MLP neurons of a small language model. Each row is named by its layer, matrix (gate and up: input weights; down: output weights) and neuron, and shows model dimensions 48-175. Each number is 500 + 40 x the weight over its row's rms, rounded and kept within 0 to 999. Numbers have three digits each. A neuron's up and down rows have the sign that makes its largest values positive.
After each neuron's rows, "fires after" lists the tokens most often just before its 100 highest values on Wikipedia text that the model never trained on. A number after a token or word is its count.

L3.gate312:429473490507464505527473466481435522536503606492462511509533488493486511519557539519528511427440530535484518536479496553528458497413515478511491458524479563535493482520411536510561489523547497534506462512517478471385484447556492472528496459480444499491432508499551527427529488552473494544476466551432483515487543502560525497484530475575507523490519474496508591484527554478463500539518
L3.up312:461503464476458535561443501482533513480512548551537455505514549447486461514513493481554525492517511522476549519489520548541458507527388481470519453465421529541476492559483527495537503492589512408519522590545472480491477469507491486528501455490454515512460505517552497534548475629433555460511463485536495510504499566470508404518482494632532549495583550498456520489487527491520532471428
L3.down312:498582451496456476534528477470562490451487455487512575478465472564499487464466499508451472488529469512546485540489615549527485590492521544515517602522473419586502575445542495482497514495534584517468510544531410566472455392483513503447427499537438541562468519522557468580505541428523442489525437524471598468535483534506487491526506488449542508507496435512501505552471514567522547487479
fires after: " D" 27, " des" 16, " d" 8, " M" 7, " s" 6, " S" 6

L2.gate112:463508478486503421513495501538527547535483442477506516456506518477393498517521488461546556485425471533556485472513522559488482579501482429447522494463519490554436501455528548544582511478497531545539536494489465516486493444492537592439455586455540485470457518501490556594590527457495518483534480472506454444518489417489492514551481462519420429611390468504511492496454499517519519476541
L2.up112:492518516461481411535509461554560552487491445480503499452497530423448556524496457528523557505435442489562459438507570527452488522528473469422508521449498469522505517473513493495546508490567529506552510504486481538489500493475488484459461505491510506448521497541441519556551525482530555496465480492526439394509451457522531522548445488455445445541444479513513507458518589489493495500503
L2.down112:505468529510571511446482392464464455383526522511424474461550528502575552532551540492514392466485461503488482553513476453472544419554510482451523551471514474482587498521452526490482521506465507489474453465523552494528496523493456420519509431522493528525542399513523504485463489536457512485475475559495449500482524537516465487514507475504507471429573425557495467488507444568494539522393
fires after: " res" 24, " A" 18, " R" 14, " r" 9, " E" 5

L3.gate156:539532514421465491520445525476520569509597530560437562496526489532502488506479572480503496573462465526512487480493418474452485539562540505520518453449463540538557473476521473478449558451562470494512590447503435525449498463533566460522497471497498428409398519523526483551540532543488512495563527533530484535512517467497493540470485438456529561441491483527536474511438474500515529497461
L3.up156:514560561509544501514487562508477478489478534547411531522564439519505564483517521525450465512460423533454490487499541476512457441512537534520503524494406519430449368545431541496505571499575458530486563513573484505464516592502444505575500450504554499427429567508470463503497531494490443501521520434494520497504514454506512513469494552455576544474547511525526472489469521498514541507445
L3.down156:515456528573432495556501437457531518485488505503528485443411475498451494375517450469520457489538539482469499471602486552501492469546484469577451457549571484488512555544478501497546425434550511494526392449496521550529459452506529549499490527525456501423564481537513528546522425529479454479527504473499453543579474560569443570557482487487471527494486510540525465501497522446536495560525
fires after: " p" 24, " M" 12, "p" 11, " Cl" 10, " P" 9, " m" 7

L2.gate460:494462469512501510482498519499560526521452549592459484506484487518561515550488467463456502469547502456501534545501516453448533463483563453428513483513519504567453513524467515517509511522500491512493532493434505581532543564502404419516514524471460510465488448482485623507502393507534392534468490506556514502447421460497540545478561561479473477549411560575514575527509434515542523527564
L2.up460:476471552534461500528445503515507560544498494576457498509512552500497528543462513496494515447531495486499480496510550447578645482494511498461517511487509527536510490508482573509470511528509482515507495457496521568540580555536433457487521514488507472441476480488486533512540425494506367566464504502537466546470485507482529554474566531509504504553370534550519506500516494540567578591538
L2.down460:496454570481493482522499454477402506506528507421520542480510503638491479498474559524444502544423510469473503479510506536576520477537499536522526504506471555507585504489486488488513515430461495556495437519560450483466553445486526522495504535591550479471510544475497406485545597462514561501549476548436442458488565532490423504522483395472513511489524444477438435450446517517539544535472
fires after: "cc" 17, "P" 12, " p" 12, "r" 10, "iv" 8, " P" 8

L3.gate535:545462553502476467577460509489547484540556525514436556463524489494490484458454511485554559524498406521527519477508524501514575541462504491536470401448522447466467504497491487446557510459453520496521537463522393525467466461426451596504529533485557467475434565481479476492506438514556469496435468488451490543494413503469483396482524487464493481528481427498486515567503527541524473547514
L3.up535:442533491486514447469480498519500484431542574463525526498515472458572494600497603521530522467445475501547472470558545501475461515506433546512521475524521438543493393492478588499479525528549452519531610461521439478438405471433501521540556488505467405493514444574468583480462506499507495508474496443543452444480506463540515527540519465526536524532474524511558564538496508468488500555581
L3.down535:596454444469428526595480459529506575573437474503561517501369550578501534388482452451448475464529501454501471498485472428528531464519513441505435566517452528475532482487451474507520503496484498456504415455482557529505553468545570522426508506487527566544503455479589492555472562476529545463447569465519453450451493478413444520491485513536478476517533456543511464472523540440483486552546
fires after: " p" 68, " P" 20, "cc" 5

L3.gate289:550483509462575529466569452436566472415497507528488525526437518563479488507468497449503533484515474461558496495515514464504530515488513510507486509423526604491494480533542508524544464467505521509538527531489557427467484452478522545461495493491533479523540516551570507469504500562465512463466501489505516449472443540480515532527420462439557510499435490562585498520592537536528508568474
L3.up289:511464514489469486456502457480503501482580551506546540432519546429481430524540493516478428509474464529534541528473507494501569504460479441520454529513491585501591471516504559499555500477466531475525447506483518514528581482402507563535521509502492490513471462433442482475501504527537511495511512528473521468497533505505426529536525474561514450523491461509543548437494511466536575493541
L3.down289:543466545546522438481542507472406462492545469540530512577498468534528422558505479494494490432536556486527481515605572467469531579469552502506545549448482492485421504449446510554475497478533460492497491517512516450521513521413420472519503534488510514494495487553520475551425495578567608479476561488507524518498526602495461455437504512527551429498534484595513493513490548511471518489476
fires after: " (19" 28, "19" 24, "|" 12, " in" 7, " to" 4

L3.gate127:533503546479475452514487488425511472554544524453477456554517491493499523472508523550484552503518539475491452540521505537528518561490496524511436484464479528477579524489467479474561501507519486483538471503510515541480449484508540522419505419487583482522562448501470463554520441484465524506470536544478516522502510523574490498489459599502516471503463418524540559489588511514476523520549
L3.up127:510498519524417493528506527459466526469505429453519471507489470484502478505557568463478558526467517533530512512502442528564486549492511516581465550493545508522513513523471462587494515510416501511516537497505448492520568470462557485460488556567548501495591558505523455421489523527527544531507471515452517502508501572525488506520563463559441520484457500480502448492428507471476498492525
L3.down127:502493457576534501475530447537500511485548561550453531473504442562456528449452504581481531517554496481545519532510482465468493481572498537505525471426444500492457526506535535503529460447503503485443468459511518447482494577497451537490482495471537560420392490504548452528459517512532500449473541572522503517463454509483450500547500556456516444511552524490472522546524486460459473538497
fires after: "," 26, " In" 14, " in" 14, "In" 6, " May" 5

L7.gate687:471502488455560585498494524512472559444459610512493509475453538485491489464584505536540521533510434441528531562504502461552539502487496454482515461523440486425454501469438450473449481488529503465509486538575454491550517486574513490435444471460444487445501520505514533556472511539598416550471445532452409475503489499501499572468524547452461492510442437483509551508514531467478485480516
L7.up687:551535560503552509475490445462499517417502540508547498525487505541463389465524468476478526452448495490547485505549442443525520467536493512485571490477468488505491451435548519500544453574504516523536485462533431478503491505464484408479506509487487460513557534432521501490480428456481396449476451473472461517498456461477502469498500532450493525539539467477557578525515528433537539475526
L7.down687:528497494478561507583428446470500472550550447534514494468481484491581579492537512587563497504441544487494511532456512529498534500525538447534452539533440490505462430428494499428493505445462490507454515488486500507436466459519486480474535543468493493566503447557492469502472445434475518426507497488502528489568493454501496537450471453548460483511474475405539473490472455582564427519445
fires after: " 199" 24, " 201" 24, " 198" 7, " 200" 7, "{" 6

L2.gate618:518508556551503570548464455546575501485459533477460495484502584511557551467481565536535528419534557484581497522508500493466430494480531464477511526519477516484556482470513552558496475528498572420506503502481523433397449515393465515482495533431524473491549554591523577501569531453466442529506507481532445558500498541568509506466464499544497452439414489529438485524521478505487508470487
L2.up618:508501478524552480544466477544480464521509599490488558477462558545488545529533516542508555466480430443461518465516515492563468447491531480558532510536462547524511512486488497541511517526497534526580537470561509458441525480467510553500517513511474526531440463431465503446495521462493461490593504496469518521535467514497503558475505611559483467521507539538581565488506503503536468461473
L2.down618:522489521532508470448508510535507549471468443567461509533549507506520532490554420480559518491464544536518515516517475560450600565508543455470530480533548501525496494590521475499544484473516516501444505470507508527491556458483528467495435473496507510486465593508529489510543523562538511588480493506479515464502543499503539497490491468494485492569461420437474490576441553442498510510490
fires after: "p" 37, "l" 20, "el" 10, "b" 6, "m" 5, "pp" 4

L7.gate33:512544485498548541470412430512547491459451497507521497474588486573501510496484549508568476505525507556476481535466507492468516529504467498528490498568475472449537644474471599481427474515440552579489533546535487450513477508507496490506462501519523611529540443496443525502442536497539537403390473509450514513457384519482487509505489488531472445475462473533535522523474450481488589511501
L7.up33:557502508524477480501455526544481433482477499496452483525481615502493567523525525553531483478490439526498437517501424475544488476466505495491561466523445521520516500435541517491554527481573425536490510559522489507503489517463470568404555481532525515527507481536501550433433491461551468446544456475458383438491521515441500453453455587425473445515501569584448530422569485480500544519466
L7.down33:509488501540551431510454536472497482541431496487509456550558512575497449488517505518511550480489485517502476548555466497532549498543526488512477492528491467428571533525553564455503465516542495542533486498483518518503495432570504517546459551557481568455492426450544554543505429444532555482474500545454486468461525459495549531550548466536514528518438497476467492509531558466524517500576
fires after: "b" 16, "in" 9, "er" 7, "l" 7, "ed" 7, "ol" 6

L2.gate152:468432589510634518515485474449511470470497474525548554538470484559569460500480455486473481464483473516466500537481546534516442635532461556503470505510511496576483526563526538466511474441528536434520519558462509500514507432468521560491463523460568532517549571479449515495536432502526429508438543507465497550471462487473411368588482468534440503488555416475418507462456488522452500510488
L2.up152:421503491532495504445495439526482461499495438431500535487506489516433472506479481492473520518494453454481532476531575510498525483530472544527537491595481425383494480550494466470464393547456492477495478505482504572564566426520525485469471437450500466466507505433466583438496503515471488628576510544502496565468468502561468493566541527466458510500483495490467520491520542527523418568526
L2.down152:525523529489546475529501544512503546477466564490504464445526540451531535540516509478582510474511534527490501415431343496544532445486543498496460478468535555476507510449535541558501611516501447548524476544475484451437491526511515493512519561565504496506482476592541478555462518483554486443472472476510456466524555524437528545466497487524551501494508531527496500555493507477527547457481
fires after: " B" 34, "b" 11, " b" 10, " c" 8, " C" 6, "ab" 6

L2.gate201:513517545503550491459512582530464461552576470441486553474392539476485505534541544448454587428471530489462457473518473487562475486499508435526463461558493533480497501466464491484554511494473406480464429497486503541481495496507453524484491458430523570531459520528500489475610471460463459500491506459585453479504580507590571550489488541490494559511512555513510487507526489547524547499544
L2.up201:478545481520520502553448550465490445504515465518587553512414492494517452489473500538469605447597495459450510485509487492454512417542584461473453451512555530534536509573523511494547546451490509518476539470524518548542519464522613464477479402464480527546484517500463533607560462495514513462472532478483531565548508592479482444462499495536516487456492562522516533556607493466534486359503
L2.down201:496522474509502524460527586572499548505531526494413519497510511500433539495476567528465497462542510550501543564510599459435496485485461597468475427541445510471499533468409495481413530510517489562509541527534446499517454532505528514538471482506524503599507517530455407508431556470476476414545565546476466556490538543399516412520505501483540565494508424534430483452448467601440525543534
fires after: "." 69, "ol" 10, "o." 7, "-" 6, ".0" 4

L2.gate474:504557537563556466559523432453491482526470490427569520548480532525460440531451534498515486426474510469551511483481500442425538523379454501431488513575482515581511539455499527523550527541525450523522482537482532501593516471507532454505541527553501495528462561482463445428453562551449536554532525500512500484496461485391498529547489515524541410545483435533573476532441476503480458522478
L2.up474:476509479518548519494504441499548499497486451440484469557473603504549450500484445508520506485557539459541516524499464518577622513552485505570511520565388522433517540467452552587461509532488517468485469494507542494542488420512476548520514505562511439513444492533480486453524482477482545491465539477538540569508502496507501612603582562491443522511574516445550449446485457428533460541464
L2.down474:512525498464495519510446558549467459508463499497554494487510401492490547540478458561513524431489431490440490484505556493471427473451477496482541528506621463481462483496563505459489531478500517563499539487476469447481487519457548510508556493459536516489516523493505465576487493480526472454526459522470473447487497504467540429485482500530509489523494498510469516600480554537520606444524
fires after: " M" 24, " B" 12, "ar" 8, " m" 7, "b" 6, " b" 4

L7.gate189:562612514467539530530539557445526477512475479543594423502613455491550526476466444554469538494470522509507511464437505571449471474529451493503438506481541499518492444507488469405509496429515481473436508531527522439524515518576510575491449510494504526504485555503495467472529508458471528538392514500489472453537521503544541555499529499461504487479521479497511492559508500540578496517526
L7.up189:436555515538548526474531530471549459494532603472476489440531458455549448427463492498513515523476501546501418556455493511490554479516473508494496515483525513511494509536503550598507522495541516517499574495529492527498442600483494405475519545523462444563497449438448496528506456429504464503469470480495461420483533492496494482459501463479449502532540524451565499451499535497541515446517
L7.down189:454542482491516510540479514544485463547518448527584563415471514526487506494511487516455510543551510513437512487443553482587475490538498546488448496547435507462494473505508546438526530463475474528553570566527497500444554487532528515619486489483533513510435504517524499524485410563469563449519466510532492430448501502482488486529580438478553498508442483519501437480455508525524514479481
fires after: " 197" 14, " 194" 12, " 201" 9, " 200" 8, " 199" 8, "2" 7

L2.gate55:505504471584433508610520511464503532471550527548428476442494503475485519506433571573535542485453563453400484435492479500521543494511526460511458488452468462458478496446505533509442515473514489458522546507514516492523503521526502512427454607549532545467521524512441492509446535516487491494476419548476483477439449478485544452476503477473530530503510426487501519511565515528515412540482
L2.up55:466495536545507497532493537492480434402454470543539518494577505512549486554487554480521438525493502443422473477512509447497476441458503479482561531528502429464511479466514527599467486479419442482514475497517496532473487549474505484468483473491508411561541500549570527523533434556545403521511507505496562412488545443511548457467487504538519479522569525514511440521511449520506486498506
L2.down55:461477452479507509515476502524539503576536556513484447498448515496509486505532552483439577445517508519550509494542486524462528514507506469529514473515498579518460536566473542470403541506564529526453565450501592507529491440563503507542550471551487561484447474461521426495438563496455634385493493496502456508568493542481507575482504506483461506452465446500448503423498537496515482540475
fires after: " p" 24, " pro" 16, " per" 12, "m" 8, "rans" 7, "ra" 6

L2.gate18:491527468574526436524511533476498500508513522559528447520485464633534421457450549488512437489522442522489518484490512463492475463514537460476521428537522508486563461513457545473521548479482476477483548526436516412473453518510504385499480467539421563488510477528545504477451545475537483452509575404457478442569554491485446529510487489501540489502483505458538509503465574523516497472528
L2.up18:474494528549508461494427539509538532460509516521461530483577522513510572440526541494475500564542512541469567561520512556541510487535479518504466495479501496555519438541495533462568498517512513478546520486492517476495543508464510485517478473450638528441381463528470520527450461493467516505535524502452533491518487553457530493518467459586471510420526441435436536455599501572494466461552
L2.down18:503436491509458548521556457498472480500550542468536472520449494467492445590485471500558511462466525436546464450509504464513440513457471520508516517498480497476501508493530482547484470486479501532430482551475451577518457448469407548492436519564423457508545465491505506505571461438486473528471497438585509556500528446483513450514520535384523506639377494510578438592429477462519488545477
fires after: " s" 35, " S" 25, "s" 4

L2.gate263:487536420454483444480472486503488505507485501546465497477527515489493440438538487521447453498522475495502440434497522543510526441521450514504452498506530507571433547495512446421447524478495566515510572520496415495554459455576472452558480568467497524562529520481435508507494417515547497440513482493453458518523429470507448508506437439514476519486516487488520493481511523537461499476515
L2.up263:451535492454518534493501475519544454487449485590532470510434431487449498584506495454523522438517525533493527569493445487503484536472507479516535480505450546475424472447509583445524541432498550484497464516485484468456453555480492540456497500478447558474409483537571525534502554510517561575404555491522564449505477474530514473489534493498481446494500514503477550518471543386579535579489
L2.down263:471492431492521509483530524498540474511573464555448513492486560578497495512499462488502533589496465416529428509492482441485520491533428510515460484493515506470511519494442477491465460566513532528491637424511481521540439426554483440564480534489448466523514481468498502526485526440527541531525439472443517500490525412484428498532527530497495470511473475481527469494506467519450555460556
fires after: " S" 42, " s" 28, "s" 12, "y" 8, "S" 5

L3.gate551:606530505470567555490516486449493528438471486433472463485451478547425512559452497508501461544493569535548477534447513476496490460482513523518525409485513443400522526473531502547434495497536527518462492475469588527544484451501544476445477515507524472530482452527501481510490473510624441500431466509498527477534479540511502588508429520429525493456427498546444508504532563521552448471428
L3.up551:471456546479485513538422472471523471525569451521508544502450506530537513473532566527455518516510488532555575502485464459494451507552488523521465501404510529512493549501479497527476443495462435484471473572599495440496397513495527506526475494479523495480472515428484502467517533496485418498475489496498529522559508526530530458509480538524437517567559483429501499456474430477448563567480
L3.down551:484554445541508456432529506547475464471481493586528455451580551470553485456514486468616539457546525449438486501492528521472530521520500491459490512513424517531488471432472464500490518497544522453520509481468458472524473484538489576535527461424467539525536440532536507530486475496527625551458529496526449522429480437504523445543507478506498497466446518500453522538470500495526558483497
fires after: " M" 30, " G" 12, " p" 9, "f" 8, " im" 6

L2.gate138:534490415513484617506496417485400512514599499596433427520498501489504541474506535570470517490482551519481452515463479488481531534489457407509409528479483482538441436495506467496468465527513489533425470508482497417543485489539536484582438491428497435492452481515540537451564472512490439524475503448489526574490536525488491569417437545507535470452490462502518423549460525584475554527482
L2.up138:518494471555490484506513516511445473547534426500547487468464503475509495511504558533543484432524553425460506533594539480519504535488468487537532577518485525427527403508526589517513513489535496493540496468422534515508499529596526387434512543559487501439454470441501528533424508486509568481435471461445468458531555541480454518485543507570518491538486484447416427415568532573537497536443
L2.down138:478475548428503512499461495538493478517452519459516542516511497539470530527509458421404440543514442527529506564526460545504492479543543502555500450528529499544484529463462440429473496497475463471490540500499431531468513503512413552511555457489492424516550452501501496357571521528509471506549517552571488507471473434502534519531523480447493524557534519513506514472429492475487538494572
fires after: " |" 34, "-" 22, "|" 18, ":" 9

L2.gate550:509516510465468495567547513471513496483517523586593533418488487499417559520555517481500541438504532510491520519538528502498512486486456444468581517503511562520498560445452564461579534587504450514466519522503506493508449425503476523456467483530507545485494550553496572475475500571503448501468461577525502508492466492520470461473538494585557452512390421493469534475509380480512527535496
L2.up550:490488504537505468497576520555442526503572468557406495470523525510531518525505550469440540490517472515463497479463459521519485532462500494452482514500506441456521574480449525540481489505487567437541430535444516522521517456531432594591489543475486525541453519542504533456536618411546517495547448467507410522475527408421517502414511491523483480465495514521560438530515503478503486566507
L2.down550:493473468509507536547451485511559493553474541470502593488542454527469525468496477477512482487479538508499438525519498523498527550520547515546592515528534473515481506575484492442514542484474479437533524515518530506499468475561483453501436491458492500589560484452551467477461421474442441498474538478521542527565478554600497559461541466473439499445539499485491505536486429529534509479495
fires after: "\n" 37, " P" 31, " p" 11, " N" 4

L3.gate564:502490531493595548568482469575542522476455487570520548461469512527545484521492515510446511533503500492487461476560468555494498528556544515477529392483513410508499449571500479465517488524524509556545533499465539512516530475498499519489464477511564532483507533508638445488491486482485532475528537517498517471501529511553523530496482471468489471478425440518469503521443553590410487442437
L3.up564:524459479466492487532551496529444452514496436478495576554493458468513528506446464518501478520594459424568507503529420524443504545460479474496395526489522475530586579476547493441531555531504482471530472500457517490456468500520578437469480547521527512464431470525486494534515480517401446499502582466526530501463557533488495448531468512547533545470514480513532544515491453541500506532537
L3.down564:451519568462500494473448453474510503557551551489499427543500500556480434466497531495483514533498525513416464585448505544524493550567546622556478513472484491504491509484541520468516458442483537546532455449466512492504482504462526505481486521435480519500528546521426520473519510497525474517549451513547469436531429489516486529502526517470551625522496488372523504496519553483435512437524
fires after: "e" 24, "ce" 18, "qu" 15, "p" 15, " be" 9, "pe" 6

L2.gate687:473482458461491520486481454517490497514449509476520480487526495445429546507493477540441495456471467494540534513559511486418483464491475452476509527517504456563472535471470539533458514543540520575519494450502551530500479501545524506527507429454562488393443529490473560443454424485451466535482512498560469543509478421469428469505505503520507497480557474533528489490571469538522454547429
L2.up687:486481439479425502504507448478473480521486512530518474525524487489426563493493493560450507444472450501443504497518512559479532458507534464501452527561532419489510561443533501522439606519479490521492481487486547484544535555490552475530512435446571490463474525468474614380521488514466450548538522498511478547554480458490440456476512522596553510452550433514485476504564399442523440511410
L2.down687:535438516527515545521525522556479527505508541490480538491473581489526462481518481474483475478532507523429470583463497523536500514496516545498547417479525568478516493555539441446510514472431549485562538571573483461437493525461519498452497537540483444573538494459538447574531507500553545504530482490433495440530493579510526485452480443461467566533465504483553490446442449526529546499511
fires after: " p" 20, " f" 12, " P" 11, " comp" 7, " o" 7, "p" 6

L2.gate255:442532468460537476530550509505494438536455503524510476516484495518502476560498432451469536475464512568537534535532456450547482533451374525474475494578471513435505414495505410509573505432416552539518532505511518510458532520540493438400596425487490467487557510487535447413525486476508511565509446527494519533447520473518469518434514535471537466457462516567540558429498556431518491497504
L2.up255:488563508544518502488490508545433484555472473498447519419529504502482499540576491493567511457475535474499497547499463488488515509508506425467484515499526468505558459519507477475503534438480455536437549452490411513572424522490521457491435546497429509481496486533525476513525445392440420464501535490542533481440544510449436459485567452459506569532439439465405546523487483456494515551528
L2.down255:485474463530556516498494488521504551447558485526493494501472529553470549497486495504471491530516470579472472395520502519491471474534512534476591477502481517463546526476514438538464491506534501469545471592492607494487504518548452494519496444516482472501509568484418553518475522513452555449500566534573449491471472466527580525459469550549447479470487563520479462545517560539547459440502
fires after: " =" 40, "\n" 40, ")" 7

L2.gate192:556581453509492547549514422527441471528480415528494462481541552424451559507487471425485517473454506447528509520611517451501478486463467552525512531575589492432481503479452527475511552523489543499504471493543459536481459487552510526492497466537564515453430470479455458506438491476505519550512530552455509507545469485507473560470518537483467532517492494496489453414468517449534488432515
L2.up192:493494481506503539539493571533459503518489460541503474551502490565491530542472566461500512489461552417548511543464510493569424520476504507508456532537574464469510492496485531507549471511498495467509533555565402453596410487410486482461507468479536530472532471486534452545480448514542490505637382558511508514522531487517511494445553525517484532474552457464471548519483383575446431494494
L2.down192:492508517481515476494509417477540524513479519510569475482580473484415470545474485555500428481463432498442551516496523452508526502536534514556500501491578533539500548494550445549463541547545468542481479500537500489431551551499513477543511469521458437512471519482474504440486515490438496470441578482437508499486510539479518481514434485473497478534453550559553443431483574479562540556495
fires after: "-" 29, "\n" 18, " \"" 16, " (" 10, "c" 6, " le" 6

L7.gate278:522479563499518496497525513523477578551517550468581440480495471482509513509553472505510478552525420545544493422485528474562486552503591507496555484527517470525483484543500440524524501507497458509521496456565492491430467501506531440499545511568488521476500473467503424496579376480514552445524527516525492561471529459525444472456495456479508520512440489517551505559511470516533549424563
L7.up278:485459509559530477490520520465542567487528555513469497512505541548449426501497482569548491490509512459522547519462547506486468461549530568513347483461564462506470500462535462420480528469500438486459470485534428507498536536457513528510508488523503528488496468548554464488489471477468413517454523487517558564456471480493568447447583468521555552430527477522457596510493494548521519549479
L7.down278:449511519542517505461488429506521430555525501563512514525469524577508551565391491489480515524480525479467497505500465482455469505525479518511514498511451496535488533520540536489579515474414545542487545530523610516433537536532498477481475475458497480516497595399445619507470479484495464534499513503488450533514549518463456565477485493560485507559546505443523475429511478501506496510533
fires after: " " 40, "p" 10, "m" 10

L3.gate537:530552472487529554493491473505481502621441526547515539461508579612479479554548518489482505479446529524532554456481436453475522519479520465506518575478455487447507466513478553497586499467532540466519517518514454480531447543481521547445419408423458527478484496474491542519483471542499531492567488455468443543453464476471568560466522513462557487538534508575508468475510471521546433500509
L3.up537:538535526532497501513541500499478361497519466483524623585528500540490463559497511475455541487525516541513534480476510485436481543465459548458548580472522422485472554522483484543467540542543531472517468558524476393517497511522489517428456412443461520490482480506612509495543474537491492460567467531483507499497526484528560496483556504543524541447570486467532428413489484500546475524519
L3.down537:525477462455516485507499507498488469499514470481538480486517440475533522470531539526491466552475493506419497601483628509508539556532519595544490455496495455509524545528580513515543536470462520488435516468466478516466545453507523479557540543545506539469526500547478405481544586392528533485449511470552543484516514518534458395473437539481451493442477541428487442508518526516470570477418
fires after: "m" 29, "\n" 16, " comm" 11, "al" 8, " M" 8

L3.gate387:497452501492489507477542430491497519477453512472457439506504527492410482461535553511522524497485480516565502535475500414442466499447451483578480563464478535467514507562540469514485565553518538501507493544540518468474459529489410596503445436483475460496422518500507559554579504540503460484436526537471523488500491495470492480521521482537561524446479486395469586480478496588502488502532
L3.up387:460472467485482585471535514523543513522471480533490456491490502537445459491520459561535476519488543422465497500483495465494541461493432432467533499506491499442506491478495510525501504494520479520480545505517476460529495548559506496514494498532509478496503523508509521553568446540503513394475450514480487516525532586585398518480430493410527507440558493477468541502507461566571433511403
L3.down387:520511533514508492506481553535493492463503540430431617524482512469518484571524525453437551467477500520518468542524528508600397497522544597490513500534507507543533529482530519484452478547479494582473426502481515413404489550453495536570471418517471421504439537519524522536533516576522527503516544604515466439480533501428557477534550508543527510497439515462531494485408498488406485531512
fires after: " |" 22, ";" 13, "," 12, ":" 12, "-" 6

L2.gate443:512528517503491486456513499518484487505565520605523568507500493490513532512459418480517501447499472419506542447488489452535469489486441498505454504569494478510468503534530395490460438505469566487524481561551601547440449490500535544519550491464526562460553502501504460494554569455503534511496471480508457531566538490533482494514516470504542459472497559509508506506434571488558569480538
L2.up443:530517478528548516443468498484459488580497477494516516523511511488452516529492492548488449504557470458486542461509526539496528503442427548508526434536489530476477480434507565445473535465507470522468515535467496564545553512501525557522501510550471550497483415514477498462430448447437516522460502516513563530522535454490509540496594483442521486500538509450532463477563558476511473537499
L2.down443:583490517474586491518502428548532437499514492537475491484552417494506522528509531576494490541487509519555528512474473497473383456519540503555479559465561463471529439447560491441530448553454534489492497513553559472498445612543469496502495473460483475501578520575418527512588493525504523502498495436536507535480473511533463485541486451508504527528490552486468535391461550538499481515536
fires after: "\n" 50, "===" 10, ")." 9, ":" 7, "==" 6

L3.gate217:541483486463513492402551514497517556514423466515486536504500527524490467502464446501517500472549454491517406582524490379530503494488553476495550487492553471535492464558496488501503505485488546524586404455525531590490516480561419504488446460444532491497529438590551491490515462406522502456533434498560514437551531450497439487507464488479442468532510534530475525531451495530516525489537
L3.up217:548542509517513537521564464487530479523423544556521570491438457508470470560538529481545437458435556454535524538526448434457509511444473455460509552434535521447465452469463566465488417502605516463484518477513565495505577525507458476570485505473481548573503458553580496444440511506466497508476523593492483516498449497517539504559474535461449514506535453484548460476503503471501418497471
L3.down217:518497439510581518511483596549553452515485462513512465436458462496490464499504482617440540494503429486464517512409498548513497529536420459536529460489514487503564596539439474503530521542479502577545512525539506457542431547429589457558550530526504442453493546432439518540576481479517477480513464454486534460465532558499491518484477457506480463515454547501446527437495543493523536534479
fires after: "ch" 36, "y" 15, "it" 14, " s" 7, "a" 5

L2.gate691:504530499475463518498500500530492522486416507481513493493503552537504511543418534529553546506449492513537511504509490466436453448506499487550538552515551559456522498457416462525530454477513573515459472492479514463381506496485415485548456507608522528403487510502586432565505430595538457474478447468499558486452462495525498527453434508435472593437451466536497474550514509517551546538490
L2.up691:530511530537471463473454476490495454509562485480542538438421590593486470469495492488422472475567458496545533467470412429511468486515514521501536489498450597423546494484545481443489518507451509512469529471441454555489526440516509461480572444581562464503515503473536488494456435468438463455499537467573532564436551524476508474474502528493468452564487484469478493528605487576516510476492
L2.down691:478515489489588516525576465550504488488500489496442508493599459464466493488503475528524466479491551541516481607471518531572534486496440471510478511491543475496494491442527509525480472492457524521471472459501527494497519570493488463502456524501455506424445462467409505530510559517518553533459459540458444477502546544509527539579438468562518558476501493423465481427481526487527443549497
fires after: "ur" 13, "ber" 9, "em" 8, "gh" 7, "op" 7, "s" 7

L7.gate289:503488509574545517498462522491476473534457525471494491530501538542503499455585510564460531534531487507513525541607557561479487533494527531486464421488522559508522502448488510529528430493494451438539535551495533521529562519447535529400482553468450553557512486462480460476464479575493565451470412555528536517442475476488513527525536485462531419542486572540434552542499507493491526576585
L7.up289:458452455512482479483539459479488518443476538546486454503476510600509489486481471505490497505498493521454536510508493570499552581535561477562452549431486476483491457469481481491524538569496505514462500544507491523540521497479431494522466523525522504433563517510592462468469500511507533481547563546550530468506460496456463452559530555511496572571518462480511489545480566481519546504558
L7.down289:525576464474531550534565523478464475480570445490499474535464448456505542499493480494499476430472521521424459496490482458438520567535511466467519456492536435527436501499518490424527510489532514555527527462499573441516497514520412494447419529569612513529476516532563449491509489523527541517522523533515566561527486507513552403458459561461564461499576469528525444560497513463501444491490
fires after: " (19" 14, " 18" 12, " In" 8, "In" 8, " in" 7, "|" 5

L2.gate49:541469514527431485496502497488474468544496487526552460541462478475536507495516491521499568569451465501520480524474418547495547594577528466441476512503540504553460511479478540456555527523520477471524478507530463518421504478506501430454492551450543513465483528485502492436513556541511520531523522522469444465422479490436520466535536469450543469550520443513482482512450493497443505467606
L2.up49:494509483511519489472485520491500449502577479501518517507526421453508533497494434473529465495408495529484491467532491500491578435519497491473459506474526505504549533534486468456448504516507418543509440512504513471570445528470529499495485560447533488448551518512578441467578506476510516478465493468510532481428519487430492514515495526382510497489546462461544580585493513454497423483443
L2.down49:537512478481525518496482513415521564542485538491509483481504505502509495510448519484498484454518491454457568479426524527541510513548528593584526448542516543490478513510542550470517479480456485487496524479383506488476586511479453573514499453504372492512493542419554522592463466502425443506472509491511477526477448421486570526531501488525502513551480560531481451549518547493501583481484
fires after: "\n" 32, " (" 16, " " 9, " F" 5, " P" 4